Weights of a small transformer language model.
Training: a variant of Adam for these matrices, 100M tokens, 12208 steps.
MLP neurons of a small language model. Each row is named by its layer, matrix (gate and up: input weights) and neuron, and shows model dimensions 48-175. Each number is 50 + 15 x the weight over its row's rms, rounded and kept within 0 to 99. A neuron's up and down rows have the sign that makes its largest values positive.
After each neuron's rows, "fires on" lists the tokens most often at its 100 highest values on Wikipedia text that the model never trained on; "fires in" lists the words (lower case) most often at its 100 highest values on Wikipedia text that the model never trained on.

L5.gate314:46 55 62 30 57 58 33 60 79 31 84 64 21 58 63 40 45 60 27 71 50 25 70 56 56 53 61 28 40 44 76 34 69 50 28 49 35 50 44 27 30 45 63 31 35 66 52 31 62 47 50 54 35 59 52 39 70 62 62 51 46 69 34 67 77 31 31 64 78 42 35 56 28 51 54 37 45 53 44 57 39 38 61 55 57 51 64 52 58 62 33 19 44 56 27 50 25 38 21 71 82 37 62 41 58 57 53 58 36 43 84 48 68 64 45 51 54 46 85 77 44 46 30 63 62 46 48 52
L5.up314:71 65 41 42 53 67 43 65 29 52 73 92 53 65 39 18 25 38 67 58 66 58 58 52 37 39 42 26 56 49 50 80 76 31 41 55 34 64 57 56 45 58 65 39 29 55 18 34 65 37 23 55 66 71 52 35 61 52 60 75 55 52 44 58 52 51 27 28 61 73 31 72 54 34 34 77 57 69 24 52 39 52 51 59 54 52 53 66 46 46 48 47 51 51 39 58 30 63 42 60 44 41 69 36 37 71 69 36 49 29 83 64 59 54 43 66 56 51 69 85 34 49 58 38 54 48 54 55
fires on: "ed", " received", "d", "s", "ized"
fires in: "received", "created", "developed", "produced", "featured", "organized"

L4.gate189:56 67 40 27 60 43 40 60 38 47 57 56 27 49 38 54 43 69 46 48 74 40 52 77 34 53 43 34 69 38 27 57 24 68 19 13 48 31 59 44 63 53 49 59 45 57 54 61 80 55 62 37 56 74 35 66 64 51 34 40 39 59 49 54 43 50 55 57 35 13 41 64 47 43 40 40 53 39 71 42 34 44 44 61 27 54 68 74 19 65 43 25 27 89 35 19 69 45 60 72 51 50 22 48 63 69 42 64 66 50 57 29 61 71 61 69 28 62 69 45 43 62 31 46 37 62 75 61
L4.up189:44 56 32 33 33 55 53 28 41 47 38 70 69 33 36 24 42 52 71 53 61 13 75 26 50 69 78 52 82 43 77 31 43 54 79 40 47 44 52 76 50 48 47 61 56 52 34 62 55 58 46 51 62 52 59 55 71 49 56 40 69 41 43 72 39 42 38 70 37 49 40 45 42 00 59 54 58 68 47 44 54 26 38 39 62 35 78 54 66 70 46 49 65 60 58 67 55 32 45 19 53 38 30 68 48 31 32 64 49 46 52 28 35 67 54 70 57 71 39 66 49 28 30 70 55 32 45 54
fires on: " or", "s"
fires in: "or"

L8.gate286:41 48 52 40 43 55 40 43 78 11 64 66 41 61 55 66 53 42 54 46 42 87 58 66 32 40 99 45 26 49 60 29 44 53 45 35 40 65 39 29 33 66 78 51 26 48 69 83 55 70 50 65 43 34 59 62 57 43 57 71 40 74 44 69 57 53 58 39 71 93 67 55 62 68 52 51 49 34 36 43 64 44 62 22 55 38 36 48 46 45 40 51 27 56 45 35 61 81 52 54 74 53 49 34 54 42 64 49 56 61 56 47 42 29 56 48 55 56 54 64 56 69 71 71 59 48 34 61
L8.up286:41 38 46 42 52 47 43 31 57 47 72 64 76 71 55 43 44 37 70 81 69 50 53 34 25 23 62 26 28 58 51 44 49 44 55 50 60 49 55 59 47 52 50 58 49 17 66 35 50 48 66 44 70 43 54 30 42 43 55 27 21 47 43 61 63 69 55 68 64 35 48 40 62 56 39 46 61 53 25 44 55 17 38 13 42 41 76 57 82 44 53 45 47 47 48 37 45 28 54 68 58 50 24 56 36 26 47 43 61 43 45 80 37 70 59 52 65 58 32 37 53 48 64 69 32 60 36 35
fires on: " out", " up", " back", " down"
fires in: "out", "up", "back", "down"

L6.gate299:56 66 63 40 44 69 45 65 58 32 35 29 73 16 39 65 40 48 52 35 55 51 19 30 54 39 22 48 47 50 50 65 54 75 53 47 77 57 10 45 58 41 79 50 38 56 47 79 52 68 62 61 52 64 57 37 49 44 54 66 50 22 18 40 65 34 16 39 49 11 52 59 52 38 60 49 77 23 29 36 72 27 52 60 61 67 41 71 66 48 55 59 39 57 28 55 38 68 39 24 74 56 52 54 33 52 53 61 59 40 52 49 57 40 55 85 68 62 59 56 44 65 71 65 55 40 51 80
L6.up299:70 62 61 54 67 64 53 52 60 61 74 36 55 62 46 13 42 53 56 66 49 78 52 61 48 32 59 52 68 58 33 35 62 27 66 26 47 32 36 45 51 59 86 57 51 58 42 32 64 70 72 68 41 57 85 23 28 43 44 57 55 45 54 49 59 67 46 70 37 41 40 56 67 33 24 66 28 54 61 50 42 66 66 55 51 72 42 45 41 27 51 65 79 43 48 70 29 57 55 62 65 45 39 32 68 22 63 43 39 58 25 72 45 39 51 44 46 44 63 49 22 47 63 58 66 75 75 39
fires on: " well", " main", "st", "low", "er", "g"
fires in: "well", "main", "mainly", "netherlands"

L8.gate6:69 40 32 28 56 52 33 48 69 48 41 64 44 52 41 48 43 33 62 74 21 58 75 44 43 25 33 38 53 59 40 54 59 29 48 50 26 43 46 29 64 42 63 59 58 37 53 49 35 65 75 55 59 50 38 49 50 64 53 56 66 60 34 71 33 28 49 47 56 59 73 52 42 69 44 83 76 16 50 31 59 54 30 56 51 31 48 36 43 30 38 65 65 49 59 45 48 16 47 23 49 41 62 73 43 23 55 33 35 45 10 50 33 39 41 24 48 39 37 66 26 35 60 59 53 60 50 36
L8.up6:59 81 69 34 44 53 31 63 27 43 58 67 31 34 48 51 47 13 39 51 49 70 76 47 54 49 52 24 55 76 66 48 37 32 46 31 37 36 57 43 89 44 54 63 23 62 68 48 68 48 69 52 67 33 49 51 44 52 50 67 48 60 43 66 71 51 63 42 51 54 65 46 47 29 15 56 64 23 49 16 61 41 55 42 53 53 49 57 63 67 35 33 30 47 73 59 40 15 40 46 47 26 51 57 63 23 56 29 71 31 12 34 51 24 56 44 53 40 61 43 68 83 68 46 52 49 61 76
fires on: " up", "up", " down", "–1", "ig"
fires in: "up", "down", "supreme"

L12.gate377:53 58 39 29 60 61 46 47 42 52 69 43 57 43 24 39 48 61 47 89 53 51 51 59 36 68 32 44 62 59 32 45 46 35 46 27 71 46 34 41 39 59 30 48 23 26 60 73 69 55 50 54 51 42 63 31 45 50 45 49 27 49 41 46 71 37 45 45 48 49 57 68 38 30 45 55 51 61 16 69 55 56 34 64 55 61 65 62 64 32 79 61 65 45 63 65 37 19 60 51 53 38 38 84 63 65 63 46 77 62 50 46 32 47 25 35 51 67 58 59 73 36 88 36 36 34 61 58
L12.up377:57 36 41 49 53 54 26 54 42 22 42 51 42 54 38 52 15 31 59 33 65 61 50 32 47 76 73 56 58 58 75 51 34 72 65 62 74 48 50 40 62 34 51 43 43 68 47 50 79 40 46 22 27 44 63 31 34 49 52 58 25 30 56 51 76 38 20 40 49 55 33 27 28 47 43 62 51 74 61 56 60 71 63 72 65 88 43 57 48 18 74 61 60 28 44 46 50 56 40 37 52 16 38 41 54 36 71 86 51 49 47 69 24 47 43 28 57 43 54 44 58 33 46 48 53 43 53 48
fires on: " m", " long", " high", " High", " mi"
fires in: "m", "long", "high", "highest", "km"

L6.gate97:64 46 35 21 80 56 59 61 64 45 23 47 51 51 52 59 41 44 31 54 59 56 49 74 52 37 65 53 59 11 52 54 59 52 38 44 32 57 39 27 26 44 50 48 71 53 63 76 68 71 54 57 66 54 50 77 67 35 85 60 62 63 48 60 73 28 28 50 34 43 56 59 33 51 61 57 69 25 55 61 46 55 23 62 53 49 70 40 69 28 25 37 71 55 66 49 40 56 45 53 68 66 48 57 44 68 46 50 24 15 49 43 27 35 85 47 53 45 49 24 28 62 55 51 34 39 70 44
L6.up97:31 52 55 56 68 54 99 73 77 31 35 66 42 52 73 59 54 52 42 46 46 49 72 43 50 48 47 45 49 56 61 38 49 49 51 58 57 71 50 42 50 52 54 46 55 47 61 52 52 60 46 68 17 47 36 90 56 41 54 33 61 52 31 42 82 54 33 35 12 64 59 46 57 60 29 53 72 53 76 88 35 63 38 85 43 45 55 59 77 64 49 64 58 61 82 30 52 64 70 66 73 69 64 50 41 49 39 56 12 38 47 40 40 42 57 62 26 27 41 63 53 50 34 42 47 50 32 37
fires on: " new", "ous", "ent", "ate", "t", "d"
fires in: "new", "next", "famous", "ultimately", "subsequent", "approximately"

L12.gate303:64 45 41 51 27 54 77 41 21 29 68 46 63 62 40 57 52 59 55 34 34 58 42 62 57 61 76 32 50 42 46 32 59 55 59 59 39 17 43 39 68 56 61 32 96 57 27 48 47 59 45 64 46 67 46 47 43 50 48 69 14 28 50 38 31 65 41 61 64 42 53 31 51 59 37 33 44 76 59 65 66 26 23 59 38 33 37 38 60 39 40 43 63 49 33 57 62 42 29 70 48 62 45 53 51 52 54 42 58 41 55 45 27 30 69 18 54 51 67 43 39 58 39 43 44 43 67 73
L12.up303:37 66 32 57 70 37 66 43 50 34 78 56 70 40 33 50 60 43 52 61 49 47 38 31 32 46 61 41 51 53 51 50 38 52 29 88 35 33 53 54 60 49 65 37 86 56 29 68 65 58 48 46 55 62 53 27 52 44 54 48 50 44 69 47 33 34 42 53 46 33 23 58 56 45 30 33 50 71 37 41 99 52 40 47 60 41 55 42 56 70 36 45 36 59 49 52 42 32 70 73 27 59 70 51 48 44 65 48 57 45 93 39 45 22 78 24 21 60 56 59 49 52 76 59 60 81 42 57
fires on: "um", "re", " Li", "T"
fires in: "grumman", "frederik", "gigantes", "tang", "raed"

L8.gate10:34 37 59 32 49 55 67 37 54 72 49 39 41 54 54 45 47 45 46 84 48 43 33 48 55 80 21 38 48 52 44 44 69 43 74 73 61 45 63 60 51 59 84 72 63 45 56 26 67 58 80 46 56 89 37 53 47 42 32 49 50 49 15 57 75 72 61 17 50 36 73 52 49 54 50 61 68 55 45 48 51 38 46 57 59 55 44 55 58 30 48 64 52 38 44 63 43 63 25 54 72 36 53 49 24 49 67 33 68 28 46 52 50 51 49 55 56 38 32 69 57 99 37 85 46 51 79 62
L8.up10:63 51 66 56 84 50 75 31 42 26 36 39 32 65 19 26 34 32 59 52 53 40 89 30 56 61 35 45 26 56 44 52 32 26 36 73 33 53 55 57 50 54 40 44 70 64 61 39 35 58 45 37 35 41 38 32 27 58 62 57 57 78 39 55 61 54 47 34 76 58 85 41 66 69 32 45 67 58 56 43 67 36 47 66 31 52 46 44 64 73 46 64 50 75 55 35 51 59 76 31 75 53 58 39 49 59 63 42 28 46 55 66 75 50 49 61 28 93 38 51 61 73 39 49 66 46 39 51
fires on: " including", " served", " North", " service", "act"
fires in: "including", "served", "north", "service"

L6.gate267:51 83 48 49 54 51 39 31 44 57 67 59 52 52 43 54 62 61 45 53 31 55 50 52 30 44 44 31 67 41 67 36 61 69 61 66 73 33 40 33 65 50 47 26 65 53 44 54 66 63 47 35 49 54 60 33 40 40 33 62 53 96 30 48 32 19 62 26 49 71 36 48 65 56 59 51 21 55 24 72 33 34 66 42 81 42 34 51 74 57 23 51 28 44 38 22 71 48 53 70 50 65 53 37 81 76 39 66 58 64 54 47 52 42 63 66 80 53 57 33 38 31 68 39 28 56 78 55
L6.up267:63 31 52 43 57 68 44 37 16 50 66 39 65 43 72 36 34 51 74 35 31 67 56 59 68 70 49 42 62 61 67 73 46 63 37 45 84 65 38 54 51 37 16 66 62 50 70 68 37 53 47 43 54 46 50 66 84 37 71 48 45 54 59 59 40 53 30 56 47 44 51 31 66 36 84 62 27 46 79 39 38 68 47 61 53 79 58 63 40 73 51 58 63 56 32 46 54 33 55 35 64 54 36 26 68 53 39 56 56 36 61 41 54 62 62 60 54 80 51 58 32 39 37 48 54 56 56 54
fires on: " made", "at", " met", "s", "t", "av"
fires in: "made", "theatre", "makes", "metal", "took"

L4.gate349:27 25 39 50 61 53 59 50 31 58 48 23 48 48 48 35 61 49 55 46 52 79 42 50 27 53 38 53 51 63 44 31 46 74 41 45 63 75 49 52 34 29 43 17 66 18 31 61 53 38 67 58 27 54 81 28 47 50 56 55 41 34 47 47 58 33 52 60 33 40 48 76 48 52 46 51 49 34 75 41 57 74 53 56 69 70 44 59 51 54 28 39 36 72 44 27 84 84 39 50 76 69 42 47 63 42 43 40 46 59 62 34 58 75 78 64 59 54 56 45 49 57 28 28 35 37 99 52
L4.up349:45 33 52 46 44 67 35 49 63 69 80 46 23 90 59 61 61 61 49 38 44 83 66 38 42 60 57 41 51 38 46 48 39 63 45 42 40 58 51 18 52 28 68 16 12 62 46 49 39 55 56 53 60 57 25 35 66 34 51 41 59 31 37 58 59 77 56 48 37 52 44 43 45 34 48 45 56 42 40 46 34 27 73 59 85 66 63 69 47 66 53 49 34 27 33 71 70 56 30 19 79 28 18 61 36 30 50 40 57 41 40 45 30 67 45 47 58 48 44 66 26 50 49 60 87 36 46 44
fires on: "y", "w", "o"
fires in: "they", "withdrew"